From a checkpoint of a small transformer trained on Wikipedia.
Size: 15 layers, width 256, 12 heads of 32 (3 for keys and values), MLP 704 SwiGLU, vocabulary 8192, 16M parameters.
Architecture: RMSNorm before each block, rotary positions, no biases in attention or MLP, untied embeddings.
MLP neurons of a small language model. Each row is named by its layer, matrix (gate and up: input weights; down: output weights) and neuron, and shows model dimensions 64-159. Each number is 500 + 50 x the weight over its row's rms, rounded and kept within 0 to 999. Numbers have three digits each. A neuron's up and down rows have the sign that makes its largest values positive.
After each neuron's rows, "fires after" lists the tokens most often just before its 100 highest values on Wikipedia text that the model never trained on.

L9.gate272:539432567501537484474503525491406544517533445529551548548527516513503425582623379451466532515557480522520453565458591465506502492526470470524603462399533429500552479496471474455435415523586496457474516518494529485555504563529510494524455378485569590375451471462534513577550427545501410473
L9.up272:502515573521484365607489531540508443563533457507469576541544515498522427502488485412489521496466441509600516467438492445587477524527482535459531472535592479442497593467445469559436537539475547511491492532410537538494512587516520552450484475508588533596569488542554424476431491498419542510
L9.down272:555516467394664590607487461520489465469574544419551494490428495428491479578511494578502562524473437541630494533539435472484499550465594569534470524488559577495443531416494453437461521529492530489544498460484451539505496514467495527513565507504496645445409508462522551489568556504493497439
fires after: " |", "0", " of", "2", "6"

L9.gate662:544577581540519446557526375442558429488481505492505555472474521428518456442573485459510630604484451474620444506363519476558488506448493529477487528528473506463558472478538534340537462482453453493558565540481511553503506527427504567518517433540464597527531487454444558434480498551509418513
L9.up662:451453509518536572560478441508561530479457436607459449571415529478533530557560498438445459506524401447522475508512459498505524515448474484520539476491538611544495533501387499497551398539553495476479503499571564519476516470491548479537474489584500502508531506498498505490439481456626526393
L9.down662:370464521448582416495440492530574439532482542484488417471490612509444550502434553551501474503558535492559470486513492441488400489478506417538447340457574503466432518577497466466545428529475462487395452477583525492474503436345465491518517462576464515493509522571473485601494497437593621513
fires after: "9", "0", "1", "5"

L7.gate33:497546470445513530514576470583522402517463468505478406542458413547524485463456533581502554470582474525535480543526527468561572473441551388546487421476516488407570529500467444455471455468514499569536536435463542474497470566450459594539505585592474524424425548495441425443427581421511516529
L7.up33:501524419544528518579566507504602401559484467466460488520522505527534492436557480595527579571531461490566470581435508549494486476475562485547563514531520494491427464447560413451526363440490506445473548469523529480455471499380500509546532481487497551413448523472437473489498471522526493517
L7.down33:439490411531432415496547473375487495622518535601506397639579483587553498515555520534496555460436517536610513482486554524550422454560455508484553582482478505518489431435485405509482443459619616511536490403565514510626420425552481525439493493460409442531447612441443484578443492456484553496
fires after: " ", "1", "2", "\n", "3"

L9.gate703:432541407415427492460370596576528506578514501454539478601550562444485549523453487469439466499576505592545453551475405511524478480497473556516491493524446507418552500485493459539555454448464515492478424549453480448489518471567515501554509591527528442506457511521467482442387521428498560536
L9.up703:462518503491442528452529513575531440496485405475496492528491586474576523535476503513451492403579537441480519484551487512505418475454511560511526529528475559480488565577459451551475434483503463503463536559404508505484398600512502425475525493531503515416485530468527517503504578443515497444
L9.down703:551490487526533443498487501444473533432591569486502510483503527435417497415526471503486521535582420506516489546542491458444375508460465476564492435541509508529576460486577526457493513434516460581509537481491519497519546553481378420601497523517463452411551508590514412349422447484563552523
fires after: "9", "0", "8", " known", " "

L12.gate142:503410492422520583455403419566580463500515577523489488506405482504457489529572567471518502520524559542497443414474514483473403527537501459503476416597475545429527472450465455457507453554468517483387490502479488386509489509469460568473601451417589526486450470558472462546510589491466465478
L12.up142:498449492561425526558576525606507490401556518442518516472519523498567583531502490580428551500538523465461499483533488487466546499507491584455602478450534513427481488543480453491471455524395493429507544622547544511534489430405524537492557519420507387496454527466471508469449507460456470596
L12.down142:495553516463533590488476444438480431532421545556449500549520481492485559492572583521491550505545555493535494506484548493474407468551558540521429535547542496482483491449454495567555588490535558502465599415518451509565451599483475533510602520456392501492442494607508432505553462496526401452
fires after: " ", ",", "1", " $", " |"

L7.gate507:566464514605536522451561583636537541450448554518490441523446471456442528448604553509448463564513427498505486435408547509506434495444458538524524486544563475367499481567560542500543563559491510471466487539531566516546444498554535526592550596567532434478467476457441440532526540485492570504
L7.up507:509521490420489540465541435573528471426483481449443532439506504525529539534512530488537517384435464506549439340550513467483443597533493549474488535506487540608433454487518538506549562534483545546556641463524485487505587424460490457519498470460472494451466480405475606537417595419511466449
L7.down507:545502551509483478572453554436500562554537477513458502465456465385484530435480509465534580558460553582489543514424482503477358520494555501579389413556527526550489513510504592538537438553542498517465560561396572520561637500470524542512488490586507511473591457526476572597440463483438495465
fires after: "1", "9", "8", "0", "7"

L8.gate132:546497533500544411542486432497540538496520556454454458465547491509441514568476422482498477507596486580545468420493552502536541411441507561486480499540504442511556488588449549418499550514534458508503443466503496490457416530469474511580481545593530497400575533446471433611500496485547595456
L8.up132:604456383485445489569476412526511539562456516482479431473465553562565480513483499618510495557569484468456479450570576499542576536459503517535574470576505463524607477491478576603488540463522505491505530486415543532535494403461477539590538508460430579535466400486537505549506526440451523490
L8.down132:499583504420497560470513521537530562412491422531515422549553515420535492524438468541610508582602478497539431581442546563419522498433511512576542435563519562435543535508475458538548541408517455513616554557526494481523591481430474523494512559538453467478468480597530453505460471500420597569
fires after: "9", "8", " Railway"

L9.gate120:501566520465551491526484437552520416498485585530506479461692464425543533468532486492526522452485541530579412473532505520535459548480418425520408565530499497497506482597511499593505491479510475451575436480493434571548497487461405475540483538525483449474499523520411530464467423520464481544
L9.up120:447571526526382571559553458578536454482559548491411531464473551486552524582604480526500544497443601476504498475521524491548459454416472582458511427465415547515507444563568471514501418549470548494418436591421554478547513485482510495473543577517446472525559517451576448485546381408495488492
L9.down120:506519453503506477515479540528531539548476554553522526432646535444486503473445497443435451566561449519540506431458496439530397617532508477477546487460455469496508511499452486431510493497559461458521591532480493450515464561439531445470497551511475455365512513466523547444427569559454471518
fires after: "1", "0", "9", "–", "|", "\n"

L6.gate31:518464538538543492444406545504407563606570448517548572501453515544505514616430499500472452432480536527547522529444452498529471498474511587448519430493500538498496450580491496453391498609527433534525503567413509498488436516472499533515450547551580533454473480473558581525554552564492486541
L6.up31:491502478530492533466483550488449555502496495539552443497396436565497504479585406536488559440450558562560493547486513522576567442460542514484500551501556395500430478451409460541467431522573555497442498422462521504499419596364485528509486398524528465524456461499526530511513548463521479440
L6.down31:514594545386515457503492451471519525482460459525484543492460463463586429567511537451498477614547508543585493516535442525497576458578431423474372551511475522479529489524473493498503559472523497553465517496385516494552448457611414506566532424456514460504484473556577441509484517612594478539
fires after: "0", "4", "5", "7", "8", ":"

L8.gate463:498521545550397474558569457433539441406415550458422434402479448449487493531480594546497580498516485489509483594505545548542444564450531505504501507542504596520486554505533494420353496477529489476536495540505383495525436507400497561547478523482499569516480462514464420515441452590475573491
L8.up463:514504546432516411438508546536485642443461507514531449500498560606477440574667556528457456531472471440513499539510510546435492561448443529587490489470548506442543523425474454482463382489503442492566593521515520520463420464460592517488559517502463491575466567472492556598454478487501464546
L8.down463:474500438451481552583494447494417497409524546602454500522531561530479491540506554477496580575495457531501570460467457465559469490548539494554458527570522521499542431451515386491467394455518568493584601455553421480536449434496564472477518533472507523521584544504506471583484405541565628532
fires after: " ", "1", "2", "4", "5", "s"

L6.gate399:492580492491493472482555415423484518494401470451562498469562479473584463456634492563504645494435505534495507559486488485537533551413572408533507536561442532480376422514542520562475504499487445474604474477506507500483494486514514568502526529606573537579461480523500446532538504487449482502
L6.up399:460572541492577509468559483481572478487431454503537419496481541475417558494519490393576450521472529466531478467511493567472555420482505564474515484576512536546413471521555479480489570435570455507577564506617526496499604432540519526469549535544546460540549493476530496610576458494560517464
L6.down399:529523552481474505499521435514576531421544431437491422487333451425433468465404463507585561433573453492452587540436474468554426514491433467555480541543590486490539513459471449498541555466467453556425457562541501512483567527406584522535442566536493415505406668531429460483502543608526480447
fires after: "8", "7", "9", "5", "6"

L11.gate87:437546520527487503481553531509595439518548567479556503464472464573502495448531517522475538560483445535614473479557521378468514535477504464421479501445485454518513445548523470387458469471469516505506492443542504444549468542463448526501531507520455467457552393555486492531490527481590533491
L11.up87:432510511445526480518605464431513530510476622411494547487500496548520506514586482496523617487511510475428458492484580437576571517526482462477492564480431491465498509481489430502502438517495500506493480415430459523571535435486397463534488503454535571531519511483439386452507584618536466560
L11.down87:527508471530446434392566497549547466434500539514513477574454515539432501536519514432547545573506467531544433461540544533552376518550496475537469467487542541469501456476529476521483530544434568539532418445502512554509491490546411580473520525498489480438470446563450562507468551525487566560
fires after: " ", " $", "1", "2", "3"

L8.gate415:559510610503482590590471454446517542519503487457426456447514547497468513540540460446502517540450541450529545453525457510568489530427533530519474522473549486480383381488484367431541418442399662552564550486532433467348503540409516565465445507466464579449563507422548531566572517526444597526
L8.up415:463543581496498568519519533484613486442542422485454419521458400586504475548485608385489592471510485497452490604514505488514454455460556537414621488545481519473498489491441553489531514548545606538468497477536466528440481516531502520491438579424566487455496498526582513511526536449510505504
L8.down415:518554525501481591501499438525509490527488572576546457520517391625458528608585452491521552430531532504458492500436475597446455510534600561544569472565525524461551526470452526462578464454562533569455519574532479480407518547379551576438506434398462510473533602519463438493499517471453469489
fires after: "0", "1", " Championships", "7", "8"

L12.gate64:465510547507465422557521519586478470443545510468503545494560446479488510497506479375534568520480493483499482591398521471477432494525556523455466495532366531527541458463579491497480476554437475480563448582497490511547522539442412398547518511458492563428468529518417417583528424530516506435
L12.up64:483482558423521423459444436514462479549460525521501451506450492502592527498485479443519555555541383498462462503547489492515509589501509577506474475571490560486602506543465511547522526482443532519448522506468528490531542478413398443439532477557545471475605514531538376507507512507596535434
L12.down64:491522447593574547525383502423528498414592508547504524489447545473490493551456496425556450511478455476509532560603538510491429398592542471433495469537592571502556437568552523474510527537522441548490497499482535535549524541418442545574548558460473587433498560503493545444576542490428448549
fires after: "9", "0", ",", "7", "2", "1"

L9.gate414:507636470557584549503565533417433557501419504424495555501589478529558480509587461440498529549503484426489508545504486508592509551410580496523432478519561538533451510457486453575507541417499538504457527493545511519546520519490541501588441468593526523453440486494523594582575517528527496473
L9.up414:647503466495567476540478498445513587500529486567543499482434510440514515438483494425422508550445410516392506507458462499508529473522548431598538512605472583493468471538583572480601452455510478469420537574563506552493511500483516594526516495477456458559456546399507506385486353519498487440
L9.down414:474581460490470554526534472530609494503497561451617455507556572556417470441480562484535548557504493587577398516494559441431472550455503448459438519548585515485504524491533452568585499454556523527569480482546448463512563560463470503476535473544567419512410439495430576491482539459553505525
fires after: "9", "1", "0", "8"

L6.gate589:457592486456568517464449509483504410557544459468466544539414407465608528576559478546455526537500477438421456503382488576510557446493542407559494477464501454582496450524447424487472399401585515573449481541573469460524406421512483519541503449510503541512495419462422467564474510533423512541
L6.up589:470613464475562491499577559498491496425592567495512408511537470498475489522509465582530582509530503528511402547512557476523491604504531566552529482618521528513572477531558569544549530500544572549409536404434458515506530539535453481520511475518481493417446518501469487594588577569573499476
L6.down589:493529465494493552548545450515517530608617495437503499452481424524549439543579455596476560521492539434504457471505482641528443462507545442617560496508464570472549459432519487532419406507439445497460524563618439506610457499535437440437503498540449546550501472445459517484457430491535477534
fires after: " ", "2", "1"

L12.gate61:483526482535520482508475472467517514519467388432583467489474479512518484455491491486517563455475492416550485504482468483480490515550408529430582495480508482512494486498502447469506463535435555484473487510471422480398505514528467471480542456495465510597490532447514604420444506511507449479
L12.up61:429473630543431500539475391503453543555531526492444505495481527424565512513528556496575464452584400482535489586554465562556513596509600505533601501539493526542406533539568500523520496520472566466491550502511552496515416418436499461533502418402449517567556432575554572445441463479529571473
L12.down61:461582411476518484544522625578508452466528593441447529522417503503551548423536576479543615479516395495527424458420450464564459489532527492563418537556451492547539525482560512435484478533511577519484518484453536545380427469527573492436496569515523524601469541486441501405391553438557460489
fires after: " |", "9", " a", "0", " ", "2"

L7.gate558:508508552456506574515485463542445554506484491589534464480414604492511442476628531410588534510578523444520464453580484480453474534426477572417530451526514556435538530552431592495586468413493473562506469487558581539526463508552440510563465538470437539464492495558426515489513410392528488451
L7.up558:543495478505535412574496514522456507429583409471485587521529541525586565514476441547535519585456517551490414567475550555471502528492522536538456457454492453481532493604413552552481556565418481550479462561470462537546487485450473456453461499435457488463520480535459409439505546479404644459
L7.down558:498503488531567410559411560454419495467420492521494548578494424460546479454428526523521544493517522445511550397555498497445455490469503507425453574528559548532554460535547495597554633471547530486524515455497461530442553443564568584573490558517432498507563499551516509571479570491430407552
fires after: "0", " ", "1", " —", " –", "2"

L6.gate527:478556549521492546452480442487469507524448469401545537481447564570438403517479407441511457541452437501590535458541540477480443407570492542482563463563508467496421504631514454492507439565400525485537532539525569363566559516504554600482494625535501544412501483401487572451459447512499418509
L6.up527:506509480421475406516532410492521540623516571531578454503465423520509474493504543430521528551509465564557474525579532506561527522559520515520552405604484522512474529520514516539438557506470535466551525509503523500521443508468527528565436512473484463472483522453503566532479503419475565459
L6.down527:557504479497582492545510510474481501530448520474462421547549434448471565502413507411503527500488553481541389488497556610447465462545465514581535541512429402503525552485482557563544523503528538471467462506440548483492487394502472493407496398525505535565487476497475489556502469555483445500
fires after: "8", "9", "7", " |"